From a checkpoint of a small transformer trained on Wikipedia: biases.
MLP neurons of a small language model. Each row is named by its layer, matrix (up: input weights) and neuron, and shows model dimensions 0-191. Each number is 500 + 25 x the weight over its row's rms, rounded and kept within 0 to 999. Numbers have three digits each.
After each neuron's rows, "fires on" lists the tokens most often at its 100 highest values on Wikipedia text that the model never trained on.

L6.up558:532485524513499528491509540521486507517548482503485529505518512490447513465483510501528485555453509504519481508464501508499505516492521478484448492495516467479520472476461489530514495517540493445505486510457498488512515560479517528469471498504512508501451527469501492504479477494543514509520516492462469527473498494419504482488490487490470563518514493551511524467494505509494515543538531495501505467491483540508459492473571512478514549495491478535507469457466506485519524463486508526485511471479486478460531508511481527526536495472547488507497513517487482488528513495517506532
fires on: ".", "o", " him", " called"

L11.up650:486471521447491524521495509512502461528511491549507551526497502482451494520528472521496561504510514539505511476556477507476465494509484505497510480478522466526525476532501504459519500488531500488499477555518477531529477524481485509490476516472509512511516472514492516500506502489469534485515530494489510474503521456530501512526504476494487539473480471501478470481468505477482495482523463489536513480481492508456513481527499559421476475477556521483541441485474512507509518522486480520480517529526497524497528510511486490528509508548528467505525516443503501502531459478443505485
fires on: "ed", "d", "s", " back", " retired", "lip"

L5.up76:511519521505523523491512531467519475491491502484488519520510495515491530456488514511536475495528459450499511514475458492483459495510521484490514515532477501495520539511535486466486430463490529502490526485509527497503512503497463534521523479497495503516492491479513544482465510475499518491442490484518477473456561485516544491515487534532499514443531497466533496498497536530442486503475474458511498497527482537518505521494510481489482456496526515498546504507499490489502458535501542499520474502502542465449535509496491462499479488505476493436487493560512475544503514555483533497
fires on: " to", " would", " will", "ll", " also"

L12.up246:559461531470493457461516521514512525485476475486453467516501519466509497523496499487547504477509476527538480473514527474459476501507556502484509500469509509477496498493501529510484561492527500503459521474556541472500463552515500491490492452468469492510486520507462449516460457517523547481544478480520494515502510486515510497488509538485483508450487552507543478501491473517487479475440530472504498480490531499511472508498510515514482461516484502516497489494492479516498542526506465486499509524540549439467513502544490498505532476497506522486501486519510490534494517516519507524
fires on: " L", " ", " D", " Ha", " K"

L2.up427:483521457540491513485508489547531528515526517522505488506500522485513523541503498495502523497472464479520481486523501504511494535476505456520540487474451500513494520487514539478444455544466466499490496523533516551506462505504497471524470507451489531536498465484481543458537504510500446525495515448498513481512552500513447488440510473457492507516489487520477493504489502485524471495475514476473510498534532490554499483527496441511536530527503520485496515535516500503526500524542503481473472543479496499500481495493532498461526527448508482482513509502461502505518488507526473469
fires on: "\n"

L6.up761:462478467536502507463472508498536470543516546503480511514505485512477516490492495482507496469506481448487487522460487527490496463437524528519529537546481508493477529527481517493476513472449551504466517482505487527480495526524499511541532491542506549528520497502499535493499455526460500503500498440511459488528524500466531488497502497570472484491483482509488470492487506537486493502456496535502522536518552533503486440500489521514497467514514484457511490506491489476514495522500524492524507536489481523476500492497513489529483525507465528431543503534505498483516477486543512493
fires on: " to", " |", "th", " would", " re"

L7.up645:528534523493546437452541522561506516510496509524482478453547465484493497537498500496515483483498538508486518494504481518516462509468525512478504500517510498508483535540494516553482547492491505500498487495512480447566487493488479498403454507483499546533473509547519503507509512481463465507483544533476485499500508490449495499497495521510503470474531502499525451489515477481494516491526514492492511514480485473497512485529506449502488517508457505530489468481512496516463473506494531526501551530512518495474481533541489512522535496543529472511508519522510493495461503505507509521
fires on: " and", "9", ".", "0", "ang"

L5.up203:487498513482507509554504537487514494497521488532527466489487462548508530473502516479478488499526509552507540500463491517469491512499507535516533548451500518452513521549520497529474513533494465477514489500486507549558482514525502474461493518459512497554491532525475490495549510491513517527519509511509471562512505492439550494467522536466517517484502480524473503518502461481491491505535467494504526497502506504515491507524490490496489492488482491534504525539549503471523480487507467486477485558518443465505521516502486487531480502550510512516474515452534512532488474524473486496
fires on: "2", "1", "8", "9"

L5.up713:501483482508530491508550542472501471493512479459512525476531463464528543544473524509512485509496492510483488554537516498530501483456468483469540499497463501511484512492502539571493462484500510497506490525492500471534531508520497528489468508493535499494499536484521511524498467513510515482513487494474533488497475485504527484512529508498497493511529482507481477457439507447541508496494482497486500512479502557497504512523498482477513517483427467510523498518472459491534540473526472454555477508469461503521508495501507499512474466529523420461490493492489500529519515510470456485
fires on: "'"

L2.up67:506491509503502468497492535507507550509524459492519459506477538460476490472555503493476512477449497473501449513515520486484506491519524485504502505546529509535553477503497505501516508515488504470508512523517499545468476514484514505494463487544488515484473529486491544515526498495528499483464513549495515476482513509541488548492495517476464478502484496460488511511459481541510535486540447476471499522469447489501489508488437511523513509527480516503478512483484499517501477456498525509455475544520493507524486569535464528490521461497472463489524551508521506524475485466468499540
fires on: "d", "ly", "cal", "cc", "val", "ed"

L3.up497:541498519505491504495473488532471512529490521524477470517481498469479522488460475483514492470535486490529503474497540559445518441486529533446508500494510544468493497468504497502495535471482500465537522488473517489452500533462516489462473447517559500484510504463527496490465507532516473492522500483504511510476495561454506508536484497470511484479516492506486525516493492526499512499511521484491512475473534502498476508490489492502477534473536475538489537458468506520530481476502481524500489533509479435519561531531520513541487476491480525525525487511510509524531516460508504544
fires on: ".", "is", "ra"

L3.up735:497475482500514496494494519507460493486490484489532489486495472503526510417520510445486493524515480497495479504469481538521494507523505514518471478488511503514467488525489546511497481499512474564515475506505482509521489502529522484534516483499500506559505479519529506538491531432487432497519506490510499498506558525514450485505470481497505523521520491476493474535463479465493508466556524494478477517485516528493475505531493507520533502549510523463499532492493478535502503564466507447495509484478537489529493564467546485490527493535456474516516540500473511474486507509483511473
fires on: "0", "f", " ", "ke", "ft"

L3.up115:490541470485540487530435451492475536455513523503460487494480494507476477436480523467504481532520517526425520469521493514474485480482473493503537514454542529503519499488504525493512547524518505517513464470510525467448510498469523509499548523552523479446505497508494503494488447540536518505445504489494508517484521551492554535491498478508527483531516481503497521493479490489492524489476494505469521462499511532511513475480486500498548538484506489501493505484498522532543500488533480490482474516483460462522504474490534490502541494517468507484482515490476487499506519503512487527
fires on: ".", " it", "i", " them", "ie"

L8.up718:511536495471509500513486560506495512565502507487468530493494516501504454480508471520493521450530504527504481509543481506555466544492445468438488523524552451514479514502499462512486471508533473499502474463526481522505517546477505480521522515523508515513506528478482474503506473489507558487505495518497486533495501526505484519484485472499496496508514506517497499459478500548451501502532529523545489524524524511501426478447497508501522485522500504500466500478530507508471495493478476460485485488485446471502553489510488513538491503555478519500503483530483477510456467521507521477
fires on: ",", "-", "3", "2", " and", "5"

L6.up156:526494475504504495537505511481494507488500469543504498501525513489472534515484477484524520482501498487535459505527548523490524500458500475510512511449541480503481476529554495509525487477477519438455482497501479544479486502475480506451460495520531524492499519507463484496528510496490505508513420547500500512498498526522487495518519473521489499468490514530516479517473518512516550495499474493511556520495538520479486524519511559489494516500520446477495487464508510511534522505532509542452500516565495509483504576499461485472479518520467504490519492469526541528532486473467506485
fires on: "d", "ar"

L2.up510:490485485502527514479453502445503475466470518530531535569491492471492509492486507534518493480532482522479525517499515544498505514506543513515514486515546520514502550504482497475464518495505516496468520491509512448509496516505522522509480531492506502473492471513538468472480508534480473527489515511479495480475488506499516485517477480518506465545483496478480482454443489509477504481553492483493514511503515475527506470531506451575493464511508521532521484523522536493471547549497525483528461474491469501482502464459475511483546492490466520496517514472477551541541458504505538499
fires on: ":", " •", " of", "):"

L6.up538:498502450471495482449454484506476487478507472508466487501502477533470515510493524518521468516527490500515557467468532491486517504506506495473497489506462480456487518535519531507519512491534473525424506476525475510505505501496529518507479502500475542515527498476496515496467503452513504509491519501510470482477471507450486537578469495478525535480489482543484502520522473523502529503534510537471515515483520486508534494456483501460567515470512478466514529470503532553501503544484508523523456497475502522492546472524526531497503482523501514540474514524513524534470514494479533516
fires on: "0", "2", "8", "1", "9", "7"

L5.up178:503471569514474493532520498505489511527488482499506538485522500494517494500447479519525513473484496479494516513513503511521526514533525515497478483482499559476506487500518519503527481516514474493533453519467470494500486448489506503497498460451488481553483542534502486458470537480536423554468498521474526527499484494497502460509516505475508488486483496554485418518512498466531502477491494523531509541471514501517470499483489527496491524485482455520523512513460523518488480437506485480524469492461486482477450480507513506483510505488488541491470514514473491528549499486473527489
fires on: "1", " ", "9", "8", "5", "7"

L8.up412:526484473495510478491468475494461500488490512491486459537464514512491485465556511525517503491526504525462464459467507502459496495516530518505513561455506490498502487491488490466527480483452522501516492508466447531487513548497452566454447498566528494481492504470500518494459525555516490508507531485504497534533514559489469510500562520513518524496490491485496533509505510511490508460482502505514491474509537468490507503548516498508494542508512475494486507476493460458505480518523519537515499498501466507479480529542496552528519490508490527502485530527487491477543490502495523518
fires on: "\n", "."

L2.up247:467459480493457511478499502486503480517495505510518499477489526493523508538509491509498507488525493499505514494530515504513504537479523475460555507518461533563493537513512501516461494550438435546502473488528507518534514484486429482480527465502508498516536502483456521496513483509482475515478467475484520523526544506506471496511489477469523475497510515516494465532478504465491465556502500496483493523514547480493508532538493524501488503555522560490508556475516513472466479503538480501498466505466486503498512469468490502508461459509485474472456503507493508533537534534507498511
fires on: "\n"

L2.up720:558500514518500486540527484514522531535487463529518453524580498511503502507478511514484445499470515457500478500491514536500475497523517501522507471515501493483505469511535506525508467481505502503485488491463513525498460469500494506493538463486481506514451501497496499478492486484532528501550497505464537525446523523514497498459468467544470458521532521543504509505480513506519513490480458480471502519488489480470470456523550490532510500521566486494463514455481487473511479528507539503490517494532513517460483478530442526504505523458489513527516507504504547499497501525525483541
fires on: " ", "mon", "d", "lan"

L2.up689:541452484477518511551502517513499529478508492504501521503481510447482515511538496497505480485498543512500478503500466541481507498527456514478512465494539473491511477488499495502518449519522472459469522502523452531461533515483484523469463483536513505517506523454474473470462527512525525497473516525518516497513497497528510498461504517496484547502492510502504518522515512519439465487508471482487480548457506507522516477562480489471546508523480440494492478497467468504509525473525519526484506517546504526543532487478507457556488519516498512469486499466467512502483458526491443495
fires on: "d", "-", "s", "o", "g"

L7.up657:535494467487493491514517561509489462478496509497485495512508469485517469476514510504528517521512524510509473492491497503505478504522513529492494514515548518502514459545488517450524503467516520472478467463521497487526485524476469518510576526486511516471490470482508538490517465457507504523498489537467456477525481496526491576439504464495535539529502494543480455514506484534495449482534507478493539513495514421482488513469517531476496517441468529482491526497545511460492498505512448494482485513523468507526493487521512519464488500491506473479491522485504485486487517512489499467
fires on: "0", "1", "5", "2", "3", "4"

L3.up347:514461476487505514526469533537506457500516516475467495486567519539463471511504496511481477452499485492513518484482498467474509500497495473515504495482471477493514487441445517495518487498501472496478497514513486502524504533519506510493505510498511519486482537475494472494527467528504515513486517514437462519516514520542491516534534539508491545523556529533522488538518513540474530521483475538483499505509538463545474540470483477535452512456469467516503476535513519475526494503484485553501471514544494555553508497503513517476465477456489472473484529500498503520482491506474508519
fires on: "9", "4", "0", "5", "1", "8"

L6.up56:528491491501471496521482494498487487480482478464495495481544513525476566503491527523448503494459505507456464507481503486506499469498511477475504467495504547488540497464483530538494517499521457518504487530473488490511489540523511512541511479525512509479514487526498481480496503497552506498482505519484548481544529518518526529509529489493450509522499453521478493467479480499534518499531513527517509450499450511492512505474524501514507496482531472494515503496500482523510569436535466458524497510454512492528485448512513504541477487469469456516497572512506555469486522474488474483
fires on: "'", "D", "on"

L11.up621:532476491495495532478494487523477488498544485473532498480496518494484525515504525467531478513477516507496475548491480553483538529482519518458517477504568536499518484481499519491501491494459510526502500488460531501489494536461533516479494494501523506532539490493501531467572476522500495523490527501481478534451506511483470470517467475475514468500492525544523496495474482489519465486532497471506491473502531489479509451500535468501512498507490461460510521503500491486492480529512501548486525568513489486473475534460535506521479493513501533459538519483494491487449491447469454446
fires on: "2", "9", "lo", "0", "1"

L7.up142:480461529517492496504472497516498478497489492491495518494506501529510528456512500488520511562476529569519498510536521504466520518448502484490521488515523476513510493466531494477520489476438504503491532491473514482473499480520471500529515514494507470462524499473502477520508488517480502511561542476521485504471534475522488496505501458492477533477438512459511557533500417526499461531475493501521491489552508462502484473566504487496494488505490522518471520518501493513527494505477510525561482511471484477498543510497492446495480491468498521483485503490494548488503522536446488481
fires on: ",", " death", "s"

L5.up144:505448489522562479475513524515470542496503545545537538490482483483457520491532481464499473458482533470557494500482491511518502510490504512477496529538513515489510476476499457511532519508476470526484493530524524532545474522477488493458489551490479496540467536547455528500526494500474539550491507505486480460542521510547444487506538499475488508498476503480483525498507554462466516554496503539527496498491523477483498513486533488499472481512541475509490530525506498487504465506505504485485471532492498475523526508529499470484510505485482506518460473471488518524476522485479496473
fires on: "\n", " with", "a", "cre", "ra"

L6.up115:519509483533533497548514497480493505523466521506499501489491514473479554459490508499473474526481489505488506471547511536525520513516502496508486478490520527496473504520523463461529530468451508447502444496490526539524502498475489530481535469549515501481480484464506530473515511478506521522506515543468500502535507491475508533520491472547499534471531523438466431503531496496459532512522518486516501499535492515502487488422543532455541488487458489494504518474482511469533493498482521525490510507482489469489490495507497468479496480516484473475479484438460524505516511477498480491
fires on: "D", "'", "d", "s", "cre", "th"

L8.up252:468488528509499516506467540530471531507464495535502500507565488529500480438527486492526479485490504520529497499450478524495502526502497499507498541515491447484498478497519504522480485485522486493504476515520524494457430490489497509480536512504528498506481507563546482479508457501490478499555547492553469539510518461450496496453473484510491500520497509512547484489517511519482487466513517474484504533525533520508470507541508496494513480517497524487480490509486470464504504508515462478508514449499558511475497558441521516474474487524539498485508501515490523532541514497492524456
fires on: " the", " as", ":", ",", ".", " |"

L2.up99:519446512483493552481526537538506544480510502487524510520509447505515522546538505476496480492540503536500496504502505492495462531460526497506545553539505528511507491462507475497457474583492483511461459511495510520533470502495451522501498489502517498458465501505501491492547495522498484534495521478486501503532507484546509531513519476465493495481484505479499488498475456485482444535474446494482482492516536475528515538511518468535498507521513478485488471483478508504484478499533464469520498538539495510510462548481485508545502500501509505480463501486470558519527492483499472493
fires on: "\n"

L6.up356:502478497468493459520499539490530463477514476467508478466517438520463526494495487522535464464542503545486522474472479528495467490501529518517479510452541517515509513466464530536515466527475506499506529494509456524504491499476532460469506490493478525501456505495521515463516507516499526502504486507479474488526515514549501522459463522500505533451539555497503524489487498491510515508535503528514501495462497494520515539489522497494451471511516512526577509480460518410498510476489468514505475531488481503539496521489522529522501510531517489485492503513497541508485477506480468479
fires on: "7", "2", "8", "1", "6"

L8.up13:502490501459497489512488504485459514522490513512514479464469476519498500442492475512509477503498500498468534515498499511468508547501533533469564508492512447501490488469464469465520524457555513472483511521507476498510532519501504526502507487466492557506475471474503481495520507540506554491475507507459519504508488534514502532507449502474519511487505500475493476484522497524520477512467505534447470543500477508530457510472529509519499517466473500497462541503531503565523527535499454466507494506491509497519531487487542511503483504553434536478480489550497486541476480473518484491
fires on: "8", "7", "6", "5", "3", "4"

L12.up482:493447537478470498446484508513493505526525531497527484505546473451496472476504507488501492513524520463482495532459490503494562482532521471524498515478464502525506509520497535500508458524553480502514473507523508479481511491545446498470498479480522529536503493534478510507527495501461474539520514444480522475497503519519513519507455484476513496519500489475500491515472549551527499538506476505538512492511531508478514537547498510483478501473482508497521480500516540508488518465483544473523502521516556503506463498538499482469499505468441476487505510520501534508535447466489478549
fires on: " (", " \"", "-", " [", "→"

L7.up454:540521502565553440465498505509496510493470491496480491539506467503471533487439509522579490554481488500478504470476499521492499518496522515483470516523501503542539495491504534491485479526504524502514496499513482516477497489525498505467540522485511484524521454508511485521501501498493495485491532514480507448523512492520503496513445534467565517511498500512523487476551488448524541490524511501516508494510460505481518435499484487483477480516509502482460471490546496496475485504500519477549520541497491469483453495496529469478471487513549465473500527533512494512536479472533493517
fires on: "0", " ", "1", "8", "9", "7"

L8.up144:443494518496503465484470556510479488468500481464494502441500527480516557493536525469540507543511465487492525496478508498524540535454564498539524503502487481527513543469505547497467487504516488475513458483518543492500480436458490517535511502513509482489485515509472532538507480499500506479509511476467494522500497489523505495507483508512509500491474491500490541507520469491489537487476521510500487472527530542469513509555497521509469488525501561528498488545502501504492458483482527502481484502453484529492515490512500498536501519487492481480519465489472509497495513547428455462
fires on: ",", "i", "ni", "si", "s"

L7.up542:501440484507476504508532447498497529481491504507538484495539504478475516470489479492475505493521499525501512505533532527481486519506509512524520518491467516498526523487487474484492458563457534501528440503506487526512501522462490483535565523489500525469525510486556558474498452502498509498494472499509513527500513543506500476516511512510533486465505540473523546521509479467456492509479512496498488492511561463514510489499489520518518507513475512490452530494523490487510464523518462436558522524504516482498512506495523462499491517502459456520470510457503520556520476502494471535
fires on: "\n"

L11.up557:503522502510494472449506488500494514532455523494469478495504518488492481522484497477516490492459452490475537517510540437495491479493516513521498499488486470453508532503473485486451485565481477489503529511465487551538467503538480490495502541497481516521481528485507462514464472477442510454537473490504515481496558515493521501467495535481505497475522499499466464477489538481473511474450520505508530506524566501530519487485526569534468514541512485503506518528518503497534499512468497501524521493511558470487494506497492506482493446495486527508491503520494482552460520517495509514
fires on: " (", "-", " K", " G", "\n"

L6.up720:524500519525500438495505493526506498501466485473481492484490491516443490484508488515499516489492503525492500496471549528500478466496549507460476493513489511499535506489463528490507402464509500496495494508522495432507496499527518522487457513502484504507487472530431523487546516480502503505525522518484507478527538494522485520537502523500466501467491487500514481486544471490497525536493491493548485484464505475524499497500562482490461510530490434471486475483473528502498530475517525520545478467474495548490492520466514510546533507491537495470532488495537558505530482506484517501
fires on: "0", "9", "3", "7", "8", "4"

L2.up722:504483529485519486522551471492530560510478441494483517499541463441496520504460538543501533472483479529533507470494476503473504498518513504490488481472517521498469501452530508476506484507527470467513498471483497512490501496515473495471452514527486515517509466498522483563525507510488507453493488513489509524548485503508476466495470494493509517512517471447453494526514489535542460507481511489511492497530506520548541476522500456480469503483510548497525499458468512481509521513496497496472478494497467481496498472542523475494522504469484488490585495501532502479493452508524549512
fires on: " first", "s", "---|---|---|---|", "en", " only"

L7.up343:508537519493515494480511468494495511496493512493493521477516459519500523486488495483514432545526459492531513496515509466496513521465514490477510490489537502489524520535545488483463503502482533493513460498513505541495513468474438493506476514487496472506478478535508493523494531489500449539529501525465538462503516495533479474513467501443471452518508484462500548491451508518515482494506540497476520516500502487454481494508525482473465473473501524456485452494516469448494464573540527493495493520520529470452494549469503477465481505503524496502529521507508538523484491521500488463
fires on: "0", "2", "d", "9"

L7.up587:461504471505508459507502520504502506470508474506493434488518510553486485502528492545524505453520482522537540510479501492489488474481490491511485503518506476504535512509505527526515498514524474528504499462512491470498534506501493507413523525520507506518447494487489471487520549485491500521510492491479421495547474536469537490422490505528467510451508521438501485537502491514502514520510488525494536487511490512463530524490500469510475471519553476510543546510510509500494512475487487512487477492522492481503487526458528485557502482502511486474539488491548482501467522527485486494
fires on: "1", " ", "2", " —", "4"

L8.up112:490500514508488496463481535519511484524482479508527520509501542476541494467515485472465507478524488559534479502498518440501515475459503513507491518520503534520533474474522485519523493507480517484524500472482501477488483489467465515462459437503516465508469498526503524525455521497517456548470526490520482529469479489504473496491483474494507509478522517471538500512462490490509487514528508464511516500492515534475539516519478459514493499484506531547541478484462500560509507496497524517452437494470516471512507500583518519509490505508514448479512490477457541506527506502557500511
fires on: ".", "able", "ed"

L12.up166:497447475535534507463475492526479493536522467517519472487517498503540501517482475487494497508507493524494461522538487544529499476463484487525505450494514521513511535489502511493475476491490502459472443485490510461548463466471480525487535464521467510518558506508534509476518519455491469499488463475480484522503520500512512539479488475526521492512507475575512469483494461508504493502523541509459525500492516505471460478487505488525507537481469474476540548483489480488483481539522510490474509579468507480517521490497518494525530495497494473503518530533507509508561510502467500463
fires on: "0", "1", " ", "7", "–", "9"

L2.up194:451511534474529496470479532473459549502495515487460551515527483461505515504512497497453478509544469468515535489479482485462541480456496513464480472519522480535503509513480500522509488499500525527468486459488506489484532525529478537486518478504512508542522552472491491526481520520478478520516503532528484465489502492525566487470513502483479492458511501476524509511519504474505526477527466523509508509555520492491515494497502504535473477468552494481548487482520510519517487551477493535485478512463495502446509519492496486537502435524488492445521495512463468515464508479520512490
fires on: "2", " will", " would", "g", "z", " age"

L6.up225:515513513504513517509489485497525525523447500497467479484530475500501512466498481497485528541499471525512450472478488489568513452508485479465486498488532480488471539522483468493487510534500493492516480524471463496493486502529493538511542471514481560550504498467499441437514495478527509512468505531484513516535471512488520479545479483503471514524485541482459500483521524551510503477475499524523479497463504569477506469485540490503477521506475501472505452496510458493547496494531503465560497492476463496476513510521528540497483493500446518489534524497529510499476506507494487505
fires on: "'", "/", "li", "ter"

L8.up232:509546489543545522494481527473466505464466494446501493501497447498494479453489492480475553489512465546486494509500479475514503508467555548498506494503510503520510550530481490519509488499526503490519477471531453458467529497498500542508491481462477461552465483515523460498529540529524479468502508476534519489476499479548493501514538469520513514472525504533457476510564556504503508480492514530512503494477519497499483497516490517515492486506506483502509497492481489491480515515492529497521498477497487491485462523502540471514481526512494522473547526517515493521542470436457499452
fires on: "3", "6", "5", "4", "2", "1"

L8.up546:517513492430470496509495510497526491508488434520489575510478524490491485507537494498522541484435474491496489506483530503528502498487492471490499506493566520501471517507539507465484495544470502487481498500491470559526499503492508477471527498512485499486528489539511477531467498466506503485517480477497526487444538471489548470536502484484525496531517499502514486517489498475492440497517480529505467504510522489468487492460506482526496532504519507554505501502546491514517495489521490485514517488507527469485431540514508484562520483466513486495485504513474468542533462469486557503
fires on: "==", " ==", "===", " of"

L7.up247:523522516486493486510524522498499513524453494489481513495541455542490519516480518514484497506482464541498500482484452512517499516466514522474492513513513515481495474478456523477566487527506506447488512531493481460529478506488492505484493482475511509492491520509524464430473578469497461549522459531504523451531466501532479514492521465508489480493487459507539465470460533448490511468549486532499509490473518493533528512454496509472489470494524465536506481464488493500522514502512475511494490502452525480468472504500517496476565496490517519521522513485496537525488487462497497491
fires on: ",", "s", "D", "er", "F"

L3.up416:530463496522497488479477482522528514451524496480477526505456507523494508505521524519486541513459470493464479504473517517532479493494508527452501507513493478483444511442495490484440462542471541473496504484509506507466517502481486570475551477538501473505490517498509505520525474514540526504508496478504502505481532464488525508551519514464533513482514517546562494474578522536518474504493454463519496511515489514493504491513511513525528472525497506470536480485489461509514501494520510462523485518520482498477501507519513455498516500497470455506500532538491486502476448479509532517
fires on: "==", " ==", "===", " ===", "."

L7.up318:491515513547495509470543506508489484520475481494434488498492502454500468493539491531529520540532503497504502498532526461503454483541524538512484519461443507526502479479493460462500470515524545497442504494526465453535494514510515517471492451517483475507524512513449501485535482437471475498508469484514532539475529515498503503490492531511494539495500483487490474504511479545482475517492532450531545481481506525508486526540510511488487458536478466501491514508475465505501522525518498533523481504480500446494439516493513478503468516512505505508521485454510535498491513466500492496
fires on: " D", " P", " E", " Se", " L", " Be"

L5.up132:525474475529516481473462461485560489500498448511483507486537450505509507505447478463511527501516480520516502511517477507473541506495514494494519461475480509505454500455494518515497504501519484519510484467533510493461533530485518493468481523457499484521472510521514529508558470497547451517478518492491498463520523539509514520533503454533517531559489477461488425543453531526491534505472538521505484497468494489506516493504504472502508491481508475472513517507519502501519450497466475538463482480542458512496518512512487507519495488532518462493512516515518524502547476470496518519
fires on: "---|---|---|---|", "u", "|---|---|", "|---|---|---|", "s"

L7.up502:506470498494498485523475458452492529510506505525471495509529484560528505490517501516487480449525531512491542449490461501521493501484485551473517503501496493495515495479478487486453503535500489477503509497490554503508516538498488551448504498482494502498494462503499466493504523507491476500484516517503489497468530527531506493518531495467491546464498450506513497557476519480520508501530472456511473512552501502506558511538480475518477485540490552459500489530519498507504498543487486457503451515477515511472478496479519499442519502503500447505461477459481524523554497553523532510
fires on: " of", " North", " South", ":"

L7.up586:486442480482518519500478476517480469550496474472517491507549487488507489527505472485505474501539509449465485549494464509477547499471466497505512461529478500482521489512503513543543488513491488497546506475490503524512492507510522505517518500496515509508516539491568496456509513511523519463479485496474443482468511483509506498463456463479500465536521494501549514483486518525536556480556554495500520529504507483494468441488493507525538529526505518509483499471494514512489515542553512511503481514481485479488468499497495462502515488527471539544493474460487453507473464487501516509
fires on: "9", "0", "8", ")", "5", "ie"

L11.up528:488499513528467483480512519526481459473490526503501453485502484477490508504529537490535470483483509501490517570522501483499534448482479541462499551500486483472472482490479504499511455546490511475516529469502496474528494480509507510533496499437555474500524544502522514450481536480499468512557497491484505451482507543513519518502520465499499469505505502476493454490446530515487502528473513538503499490478502451484541495534531534515504499518492513487532523520508515525477526477449501513539477535496531491524475520524454458542489517476478514526477493471479487529506486464509510498
fires on: " (", "\"", ")", " [", "-"

L8.up75:489481496473527520510495507510560480506496481522530491458560494489498476492527477493488506479530521524492512491493494531512515475467517583479477502519485514455499485476491514478537508496498493488504495499478499510515445507460478481457493505520503492549482501513530528454528542502549481514515433530485472551513514510533494516476511495485496469522528485477491563460460497507512515500488481489493543520463521456466486524489498505465520449487514546452498497471526512502507519498517480466486492511535503501510481549510499527530476495485556469458515482521478485512463479518471503473
fires on: "0", "3", "7", "6", "4", "5"

L7.up289:495499500509476504521529475464493497514484502511457505483486507519491540507508498525495506517522478565522478507492511557526493477516488469477500527483525504524504508472552531484521491506477448476478514477512483480501470523497545528511482477531477520473515496507474485500473508487493534481517450505499494498500520516550530500510547469521432505523452457533508465483508489473502503477450462484540521494481486470493537484522521529508504484493519457482495494501468534464501519470495493449471480541446513496545547501512486534521551463521514528515549507478497505547519511514522460471
fires on: "'", "D", "er", " E"

L12.up672:468498508491504535443467501504488566541431531550512511459491532496512454444509475469520457480464463504544514508485511492482496509530494507507486497514484516488525519473554459466523491491502460477470495508518505510488472497491500472465523478483547540479500491512519510508526512520490507519506511499506505476482525513486505454500476497514504527506480528497535482508506533524532474462466503462555511496481522513538493515474521494509497474501526484501512502474527465476509479472509521520503500518436496435523503480509507466495515517508529528493465470455506511507521524524459564497
fires on: " the", " at", "The", " as", "s", " in"

L6.up337:495528523482499531528514521492497487498518501532519515489518506473472477502550507448521497485479461490471479509485479497504511554513512494508494478506538485457488553484468552491492477471526497497492489479503459535476521515489525561529514522446468531536498485473488490494515521514509474503478508510466499497490510519494466526487488487512484503510527495479508502501519479490537458521495505538509503545499471494517532485462492487487522542453484462492505481516524491520488503520503445411528531466511501505509519456507558465514531476499470505454495505562481492535476458489444484508
fires on: "6", "7", "3", "2", "0", "8"